Weights of a small transformer language model: vocabulary 950.
MLP neurons of a small language model. Each row is named by its layer, matrix (gate and up: input weights) and neuron, and shows model dimensions 0-255. Each number is 128 + 32 x the weight over its row's rms, rounded and kept within 0 to 255. Numbers have three digits each. A neuron's up and down rows have the sign that makes its largest values positive.
After each neuron's rows, "fires after" lists the tokens most often just before its 100 highest values on Wikipedia text that the model never trained on. A number after a token or word is its count.

L9.gate703:137108148090151126122190113168097126178164056108093099116172132113121187147068093189141162106138150201105160101170140117134106116067121127170077097061127165159166126117095061099125089095178124172128193176097131054163141166171157108116158161120127122195131097086150115086144077115138165064172105099117124095156089157095099120126108174121104107129134122140118161094180145138122126129129118079186150104176144116119143170129124198124110158119147166158153168083130161053159134141164172094164127155095118188160121104186146105126112097113153097120162180119116142109146112106149157145165169088102109141099144157135171149073147157118186105166075116160127116110103163130066114150162154156104150097139146119069121137140127079064106138082101083121139089121082207112125099132154156
L9.up703:118164070165098174115141090147129108171160135112116186164141091131144130142065173074108115140118083168066175133050087131144143110130139136103136127148091090143135135127086113104150103183093158178115151121138127138167167132128111149169126096085069141144099072117112137105141137149131072083102082120115149131130165112141055102142086059160120106201138120142174125161124166133103135150096161058135065083148142144163147142088141114117129141161105152095118126169160042090104119187135103106123116122082164086111150161160119166091163096079159073136106137154096157111153138152110112115115075123127071150195155086116116128163097077117117077138115138113136165183077124155184145082168073177086120118102105163122151093188112055105110149170040146176085137136162135109107149086147136
fires after: "l" 21, "m" 10, " n" 9, " L" 9, "r" 8, " l" 8

L4.gate558:103145134165095113148118097168096102108131114162134140111133147091130186160070076135137154109099129152073074099106106111153141119179127160094134160076181127100099144120151153101123163137113169135104155058084154113122112095146156094112149103110175110160076114093172165083112072105108164145123194105143192137145163089158146137093136153120062180123176125133114131138154112091159124114118117111122139098138157124129162131185141164117044140151105135126134152174163145139161087146072160038101138118133107100083081109143099123096088173077083123133126139129134138109166161109091167152116180189096127167157205097152088139187100049066172124139114132135082169074084098128140160139071146097106092170105166149069155125182139154160086103076077119153200173110125101167138141154155137
L4.up558:205068138127103157080166137127089129056135157075138178193173130154106086143154146102112103090162176067149106086099149135188116154153092171087123151141105095141128169156139148098121094079114097104123094119086097111147088163115176162104141122158182147093124144111158137203114024121128067140087181138135104164139164161097174122160139193105080187118124134135123121164138179102099125106193149142124171114099105129133091096156110168095135107112144077112165114069174095156120153143131115096084138115099117153099156096079143122106115102152105142168126106094141051161120092074161109112150060104113164094141174120147127080115131085146088104092152171137145155103187153122165141139140073107141095142122122166166172084088184095118123076091106170129162088159175115148131137141160138
fires after: " d" 56, " D" 19, "at" 6, "D" 4, "if" 4

L5.gate12:173182080067112183085102124138094121127163143133129119125089187182113141096105147084175186153118141110141064111105098160088115074118162090111108092160144122128104111121117150161119121098113112137159065147113170176042128131122085127137110145128135145124099165045119120181090091087118124128144058135115101090084148145150103136205065171134107097114150077119126108161159102158148132089113131152138136102168081178146132094150144098198177155158094123102120103163129142095157183145143129170087136160132127136131129097160155138183196125102099166125114114070087124179180102129062153119063083103148085181123143188113101154139101175078187115067144160144146141075146151130115132116107098140117175110093145123151170146127133118110164082112116131066158102169080197118097180109124141
L5.up12:111170144144206139106067131074162082098123145137108117148118097181076142082099162097158143150119169089136127139157079117168111086138152087122118175107099132138097152083133147126106157100104125172094147113090106171138145180134132164053090106122163122207152118147236171125167149116129124198127176074160117097114133150153091141152201167116134149104111136110119149142121177104138093106172114133180139129126138169170119103084091157117111153109090152179149124118113147155160164076120103144124119094115123084168162071156109148122158127103159116125100176102162096094063122137152158166196143138119098062171076130182094130094141108076148144135142096095130168148103104130162134092117158092050119159147174146146152172069149142125126087124138081129104203144167095157108194171067138
fires after: "r" 19, "g" 11, "in" 10, " O" 10, "v" 6

L4.gate13:144097134095159113074170143191124105154102160085071141158171193115134123182098146123136118145160177134157100138155127172090169101099170084147151187126131098130130130169162132140090113093143148109115106136184104176131088121145178125137202152118132109085127173128170080128140099152135106161175118103152151092172141075113148188098139083081101134146104156075119090078157174176093162110133204101113102058129113124149071169108151121089075115099094134160120159135071058172114168112123171127091103122136116134120122089146077159077167133136159124104093142096131159175094201146112068140152083074170091152174125121156128125118115114120150139182080132101063134128187135088113068158164078128123055121160135116155152107153120118180111171101131113161182133176097137168113154127094114
L4.up13:084082168175096135075140120107150131128120103123137102101117106100149061118109160137119090083185129137101097192169127123130129189132138137138153114157152049113155137085122223164130187141114091178141111151092150125081150133106101149190167099144101164089102100087128141092130126075101115152125115100156109154122170140118107133088131143081172186151137078130114147127145218139111070137134106144192141116090205112082215202075181103161141174142118085100106151089119104148119090176118113142104167096096127156124112103130127103160141144124111105149158088179068153144139129135121111182096093087130126130092160096133074153110095181141097113108141110116119087070138167156186157107151090123143107137173149108106158140098107142196114122038151115113136140076146134062113127172085144
fires after: " h" 18, "p" 17, " F" 14, "f" 13, "H" 6

L6.gate145:188197105119141161124145097176148191162177172132134106164138176141155132117107147133100178195142163160121106069095168136104144066103141064172122083141141131088093085183114083166095198043146133158152077124086153098161130151158188077134084115127143136129138117119121141167132162147141169153119087129183105134182179159127106124154079135162134085171142143112093093097117133155168144101092128104152143102097114129103154087102139141168157166142078112086164143130161178112187112137160117134115094133153162104082119144120207155157169120128125179131158116181142154073132099142108128161095168138098107107163104107138110132117126092085171138047100163092142127137183092079163199125167143126144140079181145105170108136099142139149144090092205156150154159091162141069162129113163141
L6.up145:089124119109136114102150102135144192173163174172175140185105192147084130154173167158143156134067055076101126099145123201113168077153135172092142161161174130115141103061110082101189140161160089052122091221179088136104177168133108154103138166177142108140060121164186156165152134137105084140134078124121109160084073073162136151155133101145135149162149135097083130085117141131154124123090086153153100107173111106110162160113073098095107090134148137105146179178063146154141112137107082072168135172105071176134094114088119123121136108083113092113171148084092092108122118125153123166176145103171140143150130157124162158178104158091151108096128135133141088074133136141133129136080133146129160135113164148098152134062120125179067118117154109117086158132148134134094148089103111
fires after: "n" 16, "g" 12, "ec" 10, "el" 9, "in" 7, " n" 7

L4.gate470:117123177126088086162191142088133063101100126101147136099099133095128125125117167111129087197128159109142070129168129115089145153186121147081097129203142180150123180056197127141157149082166156141118094115163172081087143125170115073119076120132115104105187134151154104153186159160109068134084097115211103118147144122103123107195155131139132106107175095144145087171141146127124134101140104170123143132137186175119110149108113160142131189154118103093136157166131097077099134127067127077143172106167162138128152180098076142105137128166136152109125169171130126167151151183142125150076137137114218149110124121141075145173146144118092083111111183063136147098123142128147133123160151062103113126134150172124111109187137164092112108083118202178142144184112161074173087136095136
L4.up470:176187125152071054169208110086105161136143121107131087103159119158072094113113129080077118153096131147158130069098102151096093079100127143132123150153070099182184119102132150119168075184140154090106102125121063107127152100072167096062126105167092090060172159127063158164102116077144102109124128061152112125115104118082147124122108129140132125075130147106109138093171175088121144050115111100108081160110145166191143124150181098113176191110102162130110108118098143112149078111078115165157101171101141184146136108133171119094203121148132146112121086095096130138149087088125121150195129092141123100136166164169133070135156096127123136099118111135158163143134134092157162102098125138102121124145054105106156130062057149148165109082135111091114157114105132144092139106179151
fires after: " Ch" 36, " B" 26, "h" 16, "al" 13, "0" 4

L3.gate817:124148123130132183142130122138070130093148129126118174128169110117063077155170162181088094149067072142162131118167173141138137092098175155136133174133140172122092116109105163136103097111110048095149101114164099156144161174170089125151113131143137094127129153129153123121108146089112126079164068108118161118158143114176103197158151176104055141118135097092160106147134104144154158104099114117109088080164083143150157131125080154134142151147076111138158098123136127163149108078103175130112169161173105114079135172104132103086102197161130093159058152107161120167139194167122158123073088165168093154134164113126111074111101095074101148081180132106131132204106127122147183160109154189159076129121188147144129076155110097106143085166097156173140025148166161143130093088134079
L3.up817:145159166120171066087152101154156128144153092076112099147118071082100152147067132120175142135119186083101189094063089139184149128157102073175156116152061118085136162114098142155135206121107085158081088120116161106088147104132097183146074165079108163184098135093103163207121133114155107101118111170120130069114078115090142110132168165155183180087107125149093116143092109084157133126112106156122131142091140194144134106147125159079174153134137086181151080154152095098135122175134136101117127095047098145138105135081136137147146125086141114101140099174157075084068139168133144102145178142112102137166142145092174176065168163155138134148168092090147167162177163122175095173139111094087075111116160135139123139122095123111123148120146115110108107139180115133133070106102078
fires after: " " 93, "c" 5

L9.gate218:183090174137177088132154053100167120072124185167132083150125114168148123172162126049113168130117108122156154081148078170111102083132086121183110046165121144186160116127114143098145161129129127143119090190137142121185085078142091099089095154130103122129135122116125199137178125120106053147120121118170141117149106139075095124116096098132080130092129136119161150067156173112158164133148150141118139150156157182177150122137109169067090170113139108172122071093048127151079087064109174109180093127067138194127099127186171120142156162135146125155148136099109096106137120139118102172138066130086138145109143173154059125141192156090139125112106122089109129140095142149116140127143145169084179128150153090119146063102076091138135105127121111114162157119077091071111114115168104
L9.up218:153176111062099156139134082100151162101141160169122095119093108193146092127171140126096080154110178155125100146119149105149135077155095164152068164124177104169136135057074086128104058116093111182184104147123126063119131095169125123126174147121170161116118133171181170087088172159151124128125120086160148049127097124072173123113125129118193114119114103072137061183145144099154137054114047163132107142112127171084183170155117095152119139168114108092124154171086178122071081113128082158158104148092149116115168147113093097171156069175142143114183122173091130147106156168151170102067153088149153125095125073144084129093122158143122170125155142185147113119148118105196121145154136150126203113119117134094143107135107109117158156135117155096168106140112118136112150099096083
fires after: "2" 38, " M" 12, "om" 10, " F" 7, " m" 7, " C" 5

L12.gate596:104105181126073066129122164153076104142100135134131039114099161128177161157141113102077152097066143132142139125125170115052128083192105129201152180106151093076157101062145118134094078141130117158176100079115152137129074114114068116178078111097148100123111093139117137141152127143089149128079053123150139132153114080122122140083074144123088087138093156141091112085148167158162112134165189129108102116149113145146090094123124094086112142154056105132115129170076147122134094133100087143130112127128120174162114091151095087128098157153122161150150154060166174125079132177131105088094077114151127136181147158135112144088096122112132107139167166143141146148134112102108209186120158184116151143096143077074084098204131121084142132092095097157147107077164129093079065161111142
L12.up596:133128102115167150036163102109145157105124148171093176140111172149173089157136063157134133118118158098130133112165172145194107157154163162135144125158109081160136160136114169130112190123105134175215070140106080168088126100166112100151115141138123063103094126130144195132107168106132109142152201109188090136141184089099138130058108083150143151151105132059130140075130079187112138126152127162148121107125192127137101128090105116168134119087079089129111116133116167115133132147115065193183075106109143129114120090140110136153151122148133090118154115100067120162124156096105153086181132144124162097121118083174107130056165077171098104111179136140148148091085168165085115153125174079147185122122112141159190190137089099162111130132117155096097183166075153122078163108128107
fires after: " n" 18, " |" 13, ")" 10, "-" 9, " M" 8, " m" 7

L2.gate809:118109106121141096084101118131159166113151106165117137168075128173111156139134122116148183161120147145129166071133138157136136125160146154168113095149195186149177117170157137180160127144182175108101185159111100069107128189137138185054128162190111150119186203093178088187123125037116087097139183130159130131155109165114123109122154129159127122110114132096113131148071134132136114152130152185135144076145136161082116158127114121167145080118121179112133170166173133139137098055108055147139151185139145121105109174074091194116084122118090139145126096122142086107154156116160112162120126128168116107129082118195157097167169122098112126169124181166123143126145134125131154133139182072162171087158141114091129103072084152133164146122099145123197095154095087213166159122073112
L2.up809:148141123069112177145177142148108100127104158152095070151157097083087189109167158113144155049174109154131106136155164094083166114125157101137114148138153058088122151089114101120077184104117155078118170174094173128100101171175122132179102126122154115118119090158138147133148110108144152089117099136113136158094142144074187121104175099142100153143167149147129127092166153126106109074078112150126138103147165187148118172072113168091176076160185072112121051159140142121191127102137099126151057159091169137136159158146086080094131143127147082178104134147115130094141178155148110113171084101165095077106063167101150110179160109128074107109097144100174110108083124092094107128063117083142184130120172159152174131134083074164100144156160114133166101078120173077132157111140142
fires after: "it" 60, "ut" 9, "t" 9, "ct" 7, "ess" 4

L5.gate578:153147147084124099068163140089164129128140114143219153153181155072125074114094136098128162134104152097133172131152116176149180138135163164082103073181128172086104116164171109130109116151145084128154103173147090110166147144057118188123194148101126139145201096079148099147164165079127102188143151157146097151092187100176095110099111138186092110137142203143135113122114102155061138085171136141123128062150131172118127103119169100102173097151109135093115111156144154142083153135087061155165196066089117054095136135230128127145134126126111118094125141115089128090145119133104055108156158117144133080106138148169148154135132131095082154161133118131147112149142094167158140146137112139046094089156096128154121094118124074105105122097133163149157076140114077141092143096118154
L5.up578:148137129100131132135054149098087134098085186133131091151114118142084162182161072128127117142172162075140126121130198093122179127145144045084136162142141113097166128107108085115175106061182167151151160109070140197081083098145137080129138075185141176087173137142177175125089137144136142090124119133147145173101100113130103150127138164150114146133125117122050134148176193141180131132140081140091149145127082123187075178098109123146158096139155142176167129147118209096129157108160113185166116184142127108136086134090132071135162142096147133154158170137081168098103138197116129097135133085071125108182071143133127099197140109128186133087113163139103128093133104143080124158123149130107113166069075101145140132132124070097081119147113155138089162153109117101147084159074128
fires after: "u" 27, "e" 16, "it" 15, "ut" 5

L5.gate149:137105118109118124133099144184080107114189095104132112133157126067122183182128083132122132152091116145112127081173105116081105092120158170156116133085165095159095130099138072090116205164157152103173080112111139164090058136104171124119149138129145105082148124106168138114115139117158121114168196121099170081152159102134199084124111104108085122062106125180088144113159081072172119123122196112083156108101187069142132082150119153148072108148101121093165165116181157088145110149104149098124078113090110125121096103147096081123074125108104195103132164125118119112093197095167081085139069087084170141162128096137101173115163158091141171155141116125121166124108091111105154122086107118135105153153123123152135094204091151094149104126077120094161148168148201127205066134137117
L5.up149:080124075136075085132174111132161101067120077090124140089088168139182112096102111132086107127178168156140146157156110131115144095155120148074130140113115164172136107125202098140123114104175194079151069123166068186157107165125158130170111126173117131114144118084194133108109092121160117077121131133168084087097183110105086117163078121150146189124161165159091134108133157091140142139107110097107124080095104148099131074178144123091054168152117119100099166094154073162154122100147137116186170118097197106098130161077093144061070112096135127133179104142170102087156167130153086095127153193108104074151128113079169093144143108095084136075137117146138163114131156124182102109099079093139127085064085164185131121122111159128184163086114116117168125156132128139131092167132089
fires after: " d" 34, " b" 24, " B" 12, " D" 11, " " 4

L6.gate69:148125115105154145186135146181108190072120089101141166138122213090064120088148133109062147136074087096130136087108135122153183098166146166173070146090087172108134163135099172072114163192130168124084102106087166127139146164102210128141115102065181154100158103079137154145167077103124160118119086098105138150125129112138178110168062131076102125118128110131178138171155117122094204135112088128167135180170111156118116140096100177142156126110158165118114116118171126132145157087110178149141110096093124139113156106128118110173147186088135160182107052146168154131136176128081153097118144150144153139173103127140144164121177154080088137146176087140117176171125160097114152084053172098124149193151103138125098114134185161098095144144104077148130110089126098094119136169159139
L6.up69:166118128103083135143089139086150103095132171120166108136109152074094129162131114168112178062138137080145143178106138118168180110095133180155089157163110075163084107120107168138129192094147114127191131098090154080075177161129148064125131095176141158131164077112107129152112097151115096171142128056091076095091126130078126176095100146172126142125105097095127108145147144121169166158149184145121056111116128113150135138166159121172140102157141137158058091165165068123102061107163141136142106117163135123145093156100106137146118149095068080135112094163134125133099145196152110111161168093179066141143091141163165089094161139181150086157132150079174147118131187096204088103178128130154169114097098152112104125117123122147092176184149101085140101091107091137071126074080094
fires after: "ot" 22, "u" 17, "w" 15, "v" 12, "ag" 6, "g" 6

L11.gate185:099152150113142164162108145068169126175164155124159160122148112123179130137134101097084163158100102138041185134134086138119127136143126101106165089134123140171051141146102158103115146041127112110122122153144084154149156141105186170147154166116157131087165145117114067088134152135139072132173116101128174133088138145072133103180124116140143138119075109197126151176138142138184045108111157150120140100175081132111139157115223117169125117096167155154122122108152139181097159131100080162122140077084140159076184130082158106133115093097146103136119142140078102069156161165117160113175063115075109167130164095137164123174141102167080125101189123139176074130175107108116148139135161151136046160104135155182100111111165152052142113130189144137127100164106136140155185106170123
L11.up185:119118135127088183144102149178118180169136160106150109175152144131120193134154066154164135145134133151158209124113137138145109087081127062073090162149108116062137112078113111112119182104114105171096125122145095092134097147126124128103100147132134105128160107074080132072100175066139158132063147104065151159074118114154140135117090154083123150178113082162091170187139206078086085121155136101091113122110190126060164094118170083133193093175085140165159100157081160084139160164120117092122120177138145152084174157086177135165122131144115168112096162172165137143138143114136155099139090121123092134130124156126103134113152123169129110167142107196190099130201184167135164090113093089145132126132134061121142180139098093139125138109113079065118088154103084162158105121126128
fires after: "\n" 23, "am" 22, "." 7, "2" 5, "==" 5, "ro" 5

L5.gate487:114073167160155159145137087129091098153178135132145072148140127102057110185062136103121142173070104199082090073135068104191075135117152103110098145106173142118098054138067120171118132119127159124110136066128135094115162125105090098105108158191082161162164095118166179147109178082132068084178154113137119110137095151132083108112133108093077141138153144165159197063105104078137091143112158075134141121147090122160145129135146156177172117144150157146111094126169150098129184080133200159148131114102137176106155123197100106166113169112164114131163175082070150113123133118060097138148097131112106125087093171097129128130146142132118103120139121158121166112123113115110078089092124135101133094142034138082091113145143124083144096113145110149075138175111099145108157117190087
L5.up487:086157103098203125179098116184163143128121086125117168129135143083129142129117155097062169118153132094092116195151076163108100101103172149084126133124087078119067077152144098098161105082148176113101137066147118175068112139143087141110071101157152099126094078150162082092122145138071120100093119101153106105148107114120097160089119132131148116168172152082127142109118127087150128143186166065100131112119129124132078187155177156095135099124158183161113127152073135085135101137119108129139097138104091058101180174153102123172117119107116099189126136069195095133117114114111075174106185121144141147087160090095140122156129159173165132076108154121117125098149105171161181060139120134197097111120121105153147082163183054122151108153102108082178150067171157157116147109110086
fires after: " m" 24, " s" 16, "l" 9, " l" 9, " r" 6, "w" 5

L3.gate716:158062087065128136173134175102104164098189128118106107114144155129132128161129143123100120124149073111148107127152119129119089100100191121106148103131185184117075106114106175151165052133145142128140117137116107115176095102138099160180143129163126168120156118131179066110114200157070136100119149090150142142163150155152150176120153152135138169086159089065178144132153114162112161165165121126122128107066186193110102084140109138151143120135111116095171165109050152032135125145130173126085143152112118056128174116109103147120080087124081127156088076093145160154179137139188192178129094089161065113146098121067088140175096105131100116127135139079140152131140166147102136138151156155189105162141151127175152099157139111173094149157132107170169088118165164197141144193096127
L3.up716:130121103150124184127135116171118129055138131121157093118148104106111101092092152092130112094116119097126146143135152107134109129176145095154105138128184081153110162140059115157121190094119104070159135083129076105139161163087130190099146151140067100118115089083099142095145155121133132075154089101110164202114128136175132141149180141078150147125183085086174161188105178096177113064121131107096145131121144141140101149136078158126112163109137096126148076102151122140115200095171155140115120090062152111130101151154191065143092121163126147153086159113155115138113101085164200090088126149190176071109112159079194144106108135144108133076172162142138173125106160105078068174150098168135074141149155156160135163091097113153153142134099083099152191060188103158139137164081141
fires after: "k" 43, "d" 14, " " 11, "ak" 7

L4.gate389:111100143154183134146123092105123129064132103142147147103122152136120132125143143139092099118133129119139148111122135101096134093165184111111124158155143198119064139126150091119098153160148136114128144104178102083150083135101071195136104150121147120126165135156154203137087151059108074151138114115141132126156083094149126150099099119103138108052130159136063174082197061139165163119135126160146164107118155061086127181090195133066182170203151154125136116115137096139109094129150104133121155099145086157138160153136128150070195110177090179110142160155131144183127129106178141082106174096103197117100091134143076148134186159185113094107106208093143126109145103115155189094125123134077064186176094094104173160139134156101131131138154175170166165125183157090173128136104110
L4.up389:174137133153152175125144100085126149134146087165151126098184145146169119124116116154198129119120142117138094096111155096183146142130140114168168122125046150086110077127173160086086157116147134131088122196096111163166160077086155128135110113134101184150114146120151053130177146124143155170146111111113088073094126125080091142172144172143193113119134119118132204164164172085109191159149112084147128159099155144172156117087190117189106112131135173107138136153140136101155064160084092168134121132051152161141124159149188192151178174118109165132111149140061106131113063152149144095110136145138128093113152110200128144070137142098167159139111170158124187132141122098132102114171131106111140127144100142147136153098181110119112174152098141093028178042154136169096115143090109
fires after: "ar" 27, " Ch" 16, "an" 14, "h" 5

L3.gate205:101144161116122120116143164157115158115092180109104079066118124097071143139093127044141142132052111103075119126157078102117102151152129150130122126140114141172103061111122079049151139150152130148116139092101134085128143097147119135183135097077201126099178109094154171138139136098152103125109163095066136097156148168081131113119091161145101145155145144144131110130152195139141097119138145131087097107060115090154133080131113103111131097069084175165139085154104224080072155182084162089106101125116192081136126136171164105187181179158095130137093119101150149096094120095108169143154114069081116180128169080182169151081146181119146164087168105125137119130135131072109123133111089146112069173124113114136077152105113076105130110159088146118158150173106161126089142082157085
L3.up205:045176081138171111165176163090155098132091156111068108102123158152159099124090210078120117134100091114108135184118096147157122100133104197147115163116176170136164106112124160165155142123152113103109113083070173113158110088180139133086117088135129150133143137092137105081125092166137121102095123134093139070112134102123128100129164132112122150104116144097080117176106145089159113154128133123120141074176169089110160130114065113070095182136055122108164133115108139174181169120111121105136123092140204146107043147139079147177115144155145138168093125181041182091131108108150219141191173123087039106092117112122164136104086184160093110099139120098137146115093131118130118093104106153145101107137083137170165145087124106167146082186101118147109119119101107127086144144096084
fires after: "\n" 22, " D" 20, " d" 5, " P" 4, "id" 4

L6.gate371:154111139058178105156155079141107147093125135160191145105125131176115099182101122177159093083078125157077142060161113083164164148173151097156109027111098137154151103116100158086154136174175111174118126111130145106078122142121144126186158141096139153116125086156133150120144175123161103090165095088165107114170143066125101112097124101118121117181099140134184085137151113127144098110109161176123121156113160148153108160162109174116143143080142149128072099117103160091075111090116166146146058126122160115091147174181119072093144167149084144161156120090101122162174152092090162127117069104096132199100171139164126174119153169091092158117206103067139150152118115071057086153114149148141112077139169164150155093165152111109097173121127158100109157147082139093180106144121078
L6.up371:132091125125062109179101112170188117094144118105084175132127122158181111114115114104112087118140131130089102060171117156178148111079097151098164116110132189063128156128066108120145127115108121168097122093180130082118148081150085119158125094119091136183086115144121095115080113130206161107145096119150089095121063102075163134092155084139175088169054209119161165125155140115143161172191156177184068147191138142115117171126084134119123203121095153093176143158092099149113131076162121139091122109156093081144096132097121133100126156119154151161132163101141125115098161108061133080161137121128163141115145103122135103146122148098139099128094106098162164117062162072125108098168105133130177167177163178080127142149165138100060171116119164131080106088122128094179098152159108
fires after: " m" 35, " M" 21, "S" 12, "s" 8, "M" 8, " s" 5

L4.gate10:165082150051146063140152087073141124169140208107136108162080114151110143112119123160175183136136117118083106067123091172119119104164159175155092071150078120163134131073173095121113080192128124120184178102127183090157081187078131100114104119188129138107165161089128130130168198069080081159081160121127104133120179109145133109124115157141101133086107133125141145093153106109073154138067147162125154159077163115150124108208150171168117150170119119113103083150109097137112156124131094064155098123124164131142121152141169153098082136148117156179154113140161096174116091142150146106122122123080179144123130136157086168117130172110098115066203097114126145185168095122098187142087148127112132134153193145152147075114121171144107090150167118182123105146140154108133135127205133
L4.up10:129165136129130109087205074113140120138118175088109144086063120179123150087183117130092179180125165129153086120077130219127114066137168131099102091115134129091162099145145147167158101166122163154151089166145095149148125172114170090122126142157090067139189130117089169111133140140101113130122104118152112142136143120167089086094107109186202149128119146098155145157134071156136101147106133122147093144103135182131139140168165095076148169163153202084133160137164111150125113144138130130150089189165151127122129123144129153111153194119138079093153052153111116195099169107072149103137143110134158149087069159160068085144156150069105073099152102169134133138096116125109167088150118185064125064140072101134186135103188080126110109139102069174174133112131179145108145098121156
fires after: " M" 31, "," 15, " F" 10

L9.gate134:088098134054143078111126168162081179156165129094083162100175136113094100108145110101155097117082127157089092138147137127083112145173198162152113060166126131089122167096116115092145055123112182192119133084189078201104116162143132125159157147156085150074178124157119112157120110079132067150152126156131132065147161092151139084140098139143105142142136068113179135071146154116180175109140169110101142117118119133140144107101086120124120128150145116190087129126018105102136116146094153061110116105087124102144105105143142149088119161151138189135126126087078152081097129162150098133096145109164180079184164096143043116129111163131113164122140139156119088128108108156135187163084103153155093177147083107135151091205126173093143132111117105131142125089166127177100125141122173
L9.up134:097095128085138137154194133117153157091101091132093079138057164114144091160142143130081197139148155152097088186140111208112107163095104149130130114198119140104076147118173120126107066206128094113095089139191147087191117101165095149171158155087092131099155111101105135118143080108103085155210082091077126092152139125118071136144133109087116196220102114107098107082088119107091130163143134119123090118151120077118122166072099096133125145125170140131135152107154088117078077133087140164104133123125181109158092161188193157113149112164122122150093114143082098138044103086170183132114087128122154092092162130115131091124080154164108121100132162135066101134141122145134112109162162144132077152135125151140126166169107107140141159119108098137125080135069192116122131154090164
fires after: " b" 26, " B" 22, " F" 17, "b" 9, "f" 7

L4.gate432:114177152142164117162167140081101118199120120103121110097195194120113169145106103064093184138060142044083098128150097155119168077088116140090164139121089124160160153154113098149104094174113095180089100119089103103128155147159184158123129107169120116138173135128102135084144171146105145105124135140160148133085153120122127148182158172138153071125113164103182127140133177134115126118126135115188102150086103137086161128168149171134127122081149161171090105157118114181129187088114084170125073083116108121140197109119089116156086057102171208194103182136137145129193138103115141094169129073144122106095135107151105110149125114137076118108099130083136143146167142178114119142056129147057122093183143166146098175119151144126109123114134131090114150111096143105176072169152204
L4.up432:175150095161115143149173135134143160170060123157200087166092137121086142099164114191153130085096150068156120139075106170142142133115092073114071080097094117151152052093137138176123181158082122156154071116174093137133111117104124128180143106131127116112117119166094200153102073106151117163098131172156105129108171124157151180129108109108130086122125147153147108159101099148091159122162202136183079133154160116122140112135167127112095162118141175119117108136109107175139135121140144132091067141131162098121163133161123135079154131178140110090175134087081126088169094086130057151180163111105163170167145103183110146126154142097138123183066096071093103194152195189153121141128115123162103144114146084085143103106088116179151185040150078153148115146123088114139165093141149
fires after: "\n" 76, "==" 10, "g" 5

L5.gate737:135087075080153102112148103127094134069111100150130090080137154106168152171167130105137099186134114150081214087102094169127117178158136114131125112129031140100110086143157090172093096115164087162049138152175126052132121145110130101108129119161122092119110147129071157164080195131128116148109109157142091076102136102132174157146147122096093167128090111088090122179152074133128149197161161172084138184093134112181146129141155157117104154161128144163068113181154080131162145175161161158128125155104133110109165179177107084075186158099128148118117134176092168151130165131097107136108115094143098158132127127132102182100113178132117104136091129150146129160078111150099146213149182130179139086130101140095111117075089128081076121161079103141082172109144092107150093127099096
L5.up737:127203155143200145106106135154170152162071071136171185100093124143205117145121124189206091137111104131109134056107093150146112170128106170135163170171123123116143171116169135108069057114152135134146094100088132089140089122083082049162150098175155132150115157158183090073083139102160101157183118153112093147149121151121117165139146128142118179097161094120120145112155090159154061109145189125161123174139116072161161145113109036091143118139099156122139120106156129124109108090111090142175135099139143133129134178117089135137109186091060184122120148160108134166128063086161134181122148136156116090144186132129099141095144175095145150165068105143110113103142091169161136066114161113148140125129072164090092129117178120112119135059111173103087135122099150096145133138119170
fires after: "h" 16, " h" 14, " Ch" 13, " p" 10, "l" 8

L5.gate83:141098110129125073177095100102126186114125078122083127156130187079089130118153140113130140158116167159085114100087128112115132090146157095106112121144118111185132078129135112140121121073114129136126118124098106140185126166071133156135164106135105124174125172115114072191076142127113164083057092077091179158147146092121169104168137167086124055176048140169100129080113149111165142078161157167120170171105084164088092076131141113116155164103136176121115127101142113061172150143127139146167171144150122103153098174079150114116125078131126117150090054189095099146058136176134160108063119125067106099170129170111063117087170065095091114136123060112145155124140142148181133139066122191114150157155167172083158087112131143140137106141170139161135110149166128136077154139138093
L5.up83:133081174140071093153177109099136108136189173072136138140147145086091122158152153111129151107047098112130177148121120099196143161100075096112089133146088091155099188158108130187178138124149089095211131160166080079174156178098145115064162119118144152122129142154155128176145085115181078079109158117153140159050063076189089095080076151115139138100157105120123089086131146125148103148126097121157138126142091125122124133133111088106092130164113176126103129109162063108137153102091086161193119165103130112119188116143086091092103108060145087149140168178141110117175087156194096126149112115117136106151099103092152153191152088151117142155164117094138161195081169158175194097131146166143162137127117137114140158128146143165125081113115139124099068125138092145151116111100136
fires after: "n" 15, "ay" 12, "g" 11, "id" 8, "ag" 6, "ad" 6

L3.gate627:074120089142123181112173155099120084172169133144171080144171085095112098182110129194160163220181087140126147101121108136112068143100178163097113135120130152122137167117103123131080142117086142180098140143137106122129087125081135160106104103100092104087109133134091173104148109097154078061124089067097159153098094083123193092185133141188132118166140127200056100140111162088110071121153143087107162120162127080079101148133098133113076116123134123172164131127146076098089140152122121122105168097098117155137145148086127107160139106130158083091113063124159156157165143097082106156146096165139120129085099166180184137131169107135110123093141139142123192062154122095056068140091185122118099117176185170158101154129112130137100122153176071138181170123103105139122101112120091
L3.up627:135116147172153071131139153160180160119108103100184122091171169088154158161156126160125089103103120149160164187131088141147102099143169098091168117138155145189145156128095101191127146145114097141186115095199085177124128114135136079077165190093162096134100095137150138187126159085107138123085093138177095121135163111100086092108108129118147093164119153146143115119102086093160101147099087147132158089134182163130119141043150172175136078099068175142155074105134097061105088139128118150179123159159147095140162147094152066126173110073151146152171124147113116174147106090145076125118104105068135126120173160085173126121155142137070121175089085179132160166123186095107147125149110101136070065144148149160080125218145118084095170138114104080164144177148127139159124108142129
fires after: "\n" 34, " (" 16, "==" 14, " \"" 12, "." 10, "===" 4